Weights of a small transformer language model.
Size: 4 heads of 128, MLP 2048 GELU.
Training: a variant of Muon for these matrices, 4673 steps.
MLP neurons of a small language model. Each row is named by its layer, matrix (up: input weights) and neuron, and shows model dimensions 240-367. Each number is 50 + 15 x the weight over its row's rms, rounded and kept within 0 to 99.
After each neuron's rows, "fires on" lists the tokens most often at its 100 highest values on Wikipedia text that the model never trained on.

L2.up1877:48 62 35 73 70 52 30 41 66 51 86 54 39 67 32 57 86 62 58 50 49 60 33 48 55 84 42 74 58 71 27 50 61 56 53 49 29 51 56 79 43 46 54 42 48 50 38 37 45 35 68 31 38 40 34 67 54 32 48 36 52 39 50 43 47 52 30 36 39 47 60 75 33 55 69 41 39 56 52 34 41 26 30 55 36 74 62 53 53 56 32 37 63 35 31 58 73 27 66 26 51 21 28 67 26 75 63 59 56 23 36 42 56 58 46 72 65 41 67 40 68 69 66 72 65 35 55 17
fires on: ".", "et"

L3.up187:48 38 40 22 64 88 49 23 41 33 62 48 38 69 24 46 73 46 53 46 68 52 56 28 50 43 49 33 59 40 72 55 58 53 70 35 41 27 31 48 57 29 58 35 52 66 53 57 70 42 48 43 47 64 33 41 43 49 55 75 64 56 78 29 47 44 72 49 57 80 57 60 48 52 32 51 55 57 49 27 47 56 41 49 42 54 41 37 68 61 34 11 67 32 51 57 39 67 23 55 38 70 52 43 30 72 78 47 33 41 30 54 30 62 56 56 53 42 17 66 47 74 45 64 50 53 52 46
fires on: ".", "ul", " res", "–", " sl"

L2.up1412:53 47 59 50 56 15 49 53 67 76 42 61 77 59 71 47 41 33 54 55 52 62 25 46 55 41 46 68 59 20 50 63 58 61 47 61 74 65 15 43 48 56 61 64 65 43 52 52 48 42 34 54 66 33 29 45 37 59 07 44 51 58 27 68 42 53 62 55 45 47 61 52 66 39 55 73 42 34 30 50 38 23 63 58 59 47 38 53 30 50 36 51 39 44 48 54 48 60 58 55 86 43 54 43 82 45 41 45 59 50 68 51 68 55 64 72 66 33 35 50 53 60 73 48 51 45 70 43
fires on: "im", " Sh", "|---|---|---|---|", "|---|---|---|---|---|---|", "|---|---|---|"

L3.up985:56 41 68 43 31 64 36 53 56 61 67 41 60 54 39 50 57 83 26 28 60 17 50 47 53 55 59 29 51 50 64 80 67 54 65 61 53 33 30 53 45 25 36 61 56 59 18 53 69 57 35 33 53 51 49 46 62 70 59 49 45 78 48 64 49 31 60 65 46 34 54 62 67 54 41 64 73 50 40 37 62 43 62 22 70 27 49 46 29 66 46 43 63 43 47 50 66 54 63 48 39 59 50 25 57 73 50 39 44 45 55 63 62 23 24 47 59 46 53 41 55 13 39 35 47 93 35 69
fires on: "–"

L2.up511:49 68 33 43 47 40 40 71 72 62 38 73 27 58 40 66 47 36 47 40 46 74 54 49 90 49 65 51 35 35 57 89 64 33 30 30 36 35 66 47 54 54 60 65 44 43 52 62 55 63 29 64 34 39 53 54 81 37 35 33 42 63 53 56 72 55 53 43 39 64 45 39 87 41 37 57 63 59 33 57 34 58 51 70 47 51 59 38 90 48 63 65 59 43 75 50 50 49 62 31 41 37 39 12 83 15 62 44 58 59 47 39 61 74 56 45 57 63 29 46 80 14 53 51 49 56 33 50
fires on: " | +", " gr", " | + ", "ür", " gl", "gl"

L2.up1965:42 64 69 60 53 25 39 52 58 56 38 48 56 47 59 48 37 31 61 43 46 32 53 36 53 35 67 77 43 59 27 97 47 74 61 57 33 48 44 35 74 32 41 62 63 60 36 49 65 49 64 62 56 71 61 69 70 47 36 77 48 44 51 50 53 50 61 69 37 74 36 30 54 66 36 55 47 31 55 50 26 41 50 70 44 72 45 57 75 26 49 37 24 36 62 43 36 19 50 53 75 16 52 49 32 48 56 68 49 60 63 61 79 49 32 56 51 33 25 42 55 72 51 66 24 54 60 86
fires on: "|---|---|---|---|", "|---|---|---|---|---|", "|---|---|---|", " metal", "://", "ă"

L2.up1299:56 48 58 65 43 53 82 41 40 60 63 54 66 59 65 44 76 50 45 25 59 37 38 46 47 61 32 60 39 45 59 41 81 42 67 69 09 46 38 49 25 55 65 55 51 49 45 53 79 61 47 35 60 47 52 60 58 61 72 21 59 26 58 48 59 76 52 42 46 39 38 60 45 48 52 51 44 44 43 30 56 45 81 53 58 51 73 33 72 54 45 53 65 42 63 65 57 58 68 60 41 59 45 30 83 39 45 47 28 50 30 60 56 31 48 39 62 49 63 52 32 44 51 72 47 53 52 53
fires on: "–"

L3.up468:35 53 30 37 91 61 51 45 38 44 80 19 19 67 44 59 47 55 61 59 61 66 39 68 64 49 53 64 43 42 22 54 38 40 45 32 69 36 41 60 53 67 31 44 57 50 63 52 61 33 39 51 30 53 43 65 46 61 48 41 31 73 54 39 44 33 43 42 62 79 38 43 39 44 43 51 59 49 41 30 23 44 52 74 72 26 65 13 64 42 49 55 54 40 32 53 61 40 60 44 49 42 43 55 35 62 78 52 41 65 35 54 59 61 51 50 31 30 76 39 37 60 43 50 43 45 56 40
fires on: "."

L2.up1993:30 61 48 59 40 34 46 49 71 55 37 53 57 39 61 45 41 40 62 63 78 52 55 59 46 42 46 50 60 57 36 46 40 80 52 52 63 54 41 37 58 60 39 68 20 61 27 54 31 56 63 56 53 58 53 58 50 55 42 50 56 71 27 22 43 45 58 36 24 53 33 59 42 73 63 23 74 44 25 59 43 63 52 39 51 56 69 45 37 69 60 62 22 36 24 55 39 37 67 57 79 69 28 55 62 79 44 28 59 26 58 43 55 50 25 74 60 76 33 41 39 72 58 63 52 58 55 37
fires on: "ib", " Ab", " Ag", " Ac", " fib", " O"

L3.up680:45 23 44 32 19 52 54 45 60 56 45 53 42 48 43 20 38 42 57 30 53 44 42 37 54 56 55 53 58 76 38 62 53 59 57 38 87 38 38 30 77 45 66 47 17 60 34 50 61 60 67 45 66 33 63 72 72 55 64 57 41 22 48 43 35 52 21 61 33 52 60 52 56 80 24 57 57 42 47 69 59 27 31 50 51 77 52 43 64 61 38 37 43 40 66 60 59 79 32 65 70 50 44 59 36 48 49 28 62 68 83 54 43 48 57 25 38 58 53 60 62 62 27 33 44 42 47 32
fires on: " sp", " v", "erv", "elf", " Dev"

L3.up1083:33 46 56 41 49 45 81 63 50 59 50 53 40 33 37 32 40 27 85 54 17 62 46 47 00 73 52 44 52 51 32 44 58 58 67 63 18 51 54 16 50 70 65 43 49 68 45 49 53 53 51 50 44 89 59 29 60 49 65 54 46 42 32 40 42 65 43 66 73 62 44 57 48 55 52 34 41 51 56 36 53 57 56 64 26 43 50 52 91 38 61 34 73 87 56 41 41 72 53 30 77 48 48 60 56 45 57 59 55 45 37 25 44 63 71 47 32 30 88 45 68 41 12 47 58 60 51 50
fires on: "od", "-d", "d", " und", " Ad", " g"

L3.up479:52 77 61 56 26 21 33 55 49 52 40 48 46 30 46 39 43 25 70 52 56 75 31 65 40 47 39 76 63 40 67 63 51 17 72 43 57 22 50 90 49 51 38 60 46 97 27 84 41 46 57 42 41 80 36 22 60 71 39 59 36 43 55 52 87 37 38 48 28 55 62 49 43 35 49 52 78 46 50 62 63 37 80 46 53 53 25 47 21 44 29 42 60 85 60 62 38 61 14 69 82 73 62 40 75 68 77 56 65 30 63 70 53 53 50 48 32 52 30 41 51 48 16 43 42 39 53 57
fires on: " Sh", " sh", "esh", "osh", "sh", "-h"

L2.up1742:53 66 33 36 59 32 57 57 59 49 66 45 00 43 26 50 42 68 59 46 65 56 62 82 43 73 61 59 42 40 53 57 56 55 68 45 43 39 24 42 25 61 65 28 63 52 55 56 64 60 48 48 48 47 21 43 24 28 56 91 55 26 34 52 63 40 55 40 40 51 85 50 40 45 58 52 52 47 20 50 36 56 24 63 34 46 69 42 59 54 56 00 70 30 38 51 55 46 32 45 60 57 58 40 25 46 49 37 53 48 31 80 41 83 43 78 59 45 50 44 61 69 52 74 48 40 40 46
fires on: ".", " No."

L3.up1877:66 34 51 47 42 64 31 72 57 55 07 63 51 42 40 51 42 49 53 37 65 56 49 69 98 34 45 48 48 24 42 56 81 18 55 63 44 76 73 40 51 41 67 35 36 38 20 30 42 39 62 33 48 54 46 55 38 63 63 53 65 45 45 45 70 51 32 45 50 72 31 46 61 36 44 65 64 28 29 33 39 39 56 50 67 45 34 42 62 40 85 33 36 47 44 50 65 27 16 57 42 65 37 54 55 48 30 67 51 30 67 39 32 43 42 43 70 44 47 35 57 45 68 35 55 25 30 46
fires on: ") |", "% |", ")", "|---|---|---|---|", " (GER) |", " d"

L2.up1432:42 53 72 80 58 71 58 45 27 57 80 68 38 49 41 52 53 34 56 45 54 56 13 93 16 42 60 43 59 62 62 45 62 72 48 61 37 34 50 62 59 58 50 42 46 47 58 61 28 83 10 53 52 56 30 48 66 62 60 61 59 33 61 52 50 59 82 55 44 51 60 48 60 42 24 45 41 36 36 78 74 38 51 63 69 48 39 56 61 54 36 65 46 63 42 42 35 39 39 44 44 39 55 67 46 62 39 59 69 43 55 43 70 44 52 79 71 51 28 47 53 47 57 57 29 55 49 53
fires on: "0", " Roman", " northern", " southern", " McC", " CD"

L3.up1032:42 62 16 71 30 41 61 83 48 55 66 31 64 57 20 66 41 62 29 44 53 47 32 37 40 69 57 62 56 51 52 36 71 61 17 57 41 62 51 58 32 46 64 65 34 31 67 41 55 33 82 66 32 59 51 63 43 07 78 38 49 54 57 44 62 51 60 47 41 49 83 47 62 25 46 47 70 25 67 51 67 35 28 37 50 65 82 29 37 37 32 44 64 46 46 41 49 58 61 25 59 59 55 38 62 61 37 59 49 83 51 50 70 43 58 51 52 31 47 65 69 52 65 70 62 70 73 33
fires on: " ===", "===", "====", " ====", "s ==="

L3.up1729:56 12 51 83 47 37 56 58 46 49 39 11 34 53 70 61 32 55 46 80 58 53 47 63 49 58 62 67 21 35 46 47 56 67 33 26 63 55 63 68 50 41 50 36 49 33 44 35 39 52 65 72 37 61 41 55 38 29 66 67 55 31 36 53 51 34 54 58 56 45 53 43 48 54 59 60 29 48 29 55 34 72 48 29 41 49 67 47 43 51 45 45 51 45 65 45 76 73 36 55 51 55 36 43 88 56 34 43 40 47 54 57 31 40 49 64 63 55 13 62 14 49 58 55 69 46 55 65
fires on: "s (", "s to", "s, and", ", to", ", by", ", at"

L3.up423:34 69 48 61 52 35 49 44 39 59 59 27 72 53 33 53 58 36 44 45 65 60 79 48 35 41 67 52 46 34 51 51 64 58 56 54 63 75 12 43 51 52 62 53 59 25 66 33 63 49 51 39 61 55 59 48 42 50 52 46 44 38 43 32 71 32 68 66 33 44 65 60 44 25 80 38 58 30 33 39 37 57 57 49 08 30 63 48 32 33 32 38 35 23 40 39 63 45 56 54 72 40 34 51 41 46 47 56 67 43 67 64 32 52 60 44 46 67 69 51 57 61 58 40 45 75 57 37
fires on: " ===", "ang", "os", "á", "s ==="

L3.up1722:40 59 92 39 68 66 75 64 27 61 34 62 37 43 52 62 67 49 64 62 16 53 40 65 34 38 34 38 51 55 46 27 63 47 58 42 38 13 42 62 64 60 36 71 53 61 36 59 68 35 51 64 43 56 44 37 54 58 59 35 36 25 52 43 50 87 49 41 46 60 69 43 60 48 48 60 76 33 72 41 46 42 67 40 56 52 42 47 49 61 47 73 60 41 55 60 57 44 50 64 53 59 47 47 61 49 75 36 57 11 50 57 75 51 66 64 56 53 46 63 49 43 34 46 52 30 48 72
fires on: "h", "sh", "och", "-h", "ph"

L2.up658:51 34 55 44 36 45 54 85 44 36 59 41 55 45 52 17 45 74 72 37 79 59 47 65 33 45 55 51 60 30 45 29 71 85 58 67 35 58 50 47 47 88 50 57 52 62 70 69 55 45 46 66 58 54 67 40 63 60 24 44 80 51 61 19 48 64 27 73 52 76 40 59 28 66 28 58 57 42 63 70 50 57 46 49 31 39 33 75 68 57 67 69 48 55 46 36 62 56 39 20 38 32 62 47 59 64 61 44 25 47 55 53 64 77 71 33 42 54 76 79 41 52 59 53 62 51 35 57
fires on: "-d", "od", "d", " level", "nd", " row"

L3.up32:64 56 50 98 58 43 37 39 48 41 71 51 58 33 49 75 56 44 31 43 60 59 52 64 39 41 56 61 56 63 52 46 53 83 54 63 57 51 62 57 47 45 35 38 24 64 39 80 58 59 39 48 54 43 51 58 53 56 27 57 16 48 71 45 39 59 17 73 36 52 51 63 21 58 33 60 23 50 43 69 40 69 28 52 64 50 71 34 51 35 47 42 61 50 44 62 17 42 38 65 53 39 36 55 21 55 60 47 47 57 73 48 44 27 53 49 51 44 37 53 33 19 59 66 41 22 00 38
fires on: " they", " she", " them", " it", " She"

L3.up1372:58 59 70 25 65 65 48 49 73 51 30 29 50 20 64 60 55 38 50 75 35 28 63 51 53 51 60 85 50 53 51 39 50 61 57 52 42 53 27 59 57 43 60 58 57 52 43 37 45 33 41 46 50 49 57 29 51 44 49 44 49 27 54 64 43 72 51 37 48 30 51 66 62 72 43 56 39 38 49 48 47 74 63 55 51 64 32 47 44 85 52 55 67 36 38 33 56 41 67 47 33 21 39 32 42 60 67 31 49 36 37 55 39 43 34 56 55 99 48 42 58 32 43 35 52 78 48 43
fires on: "ow", "ag", "app", "ome", "ond", "are"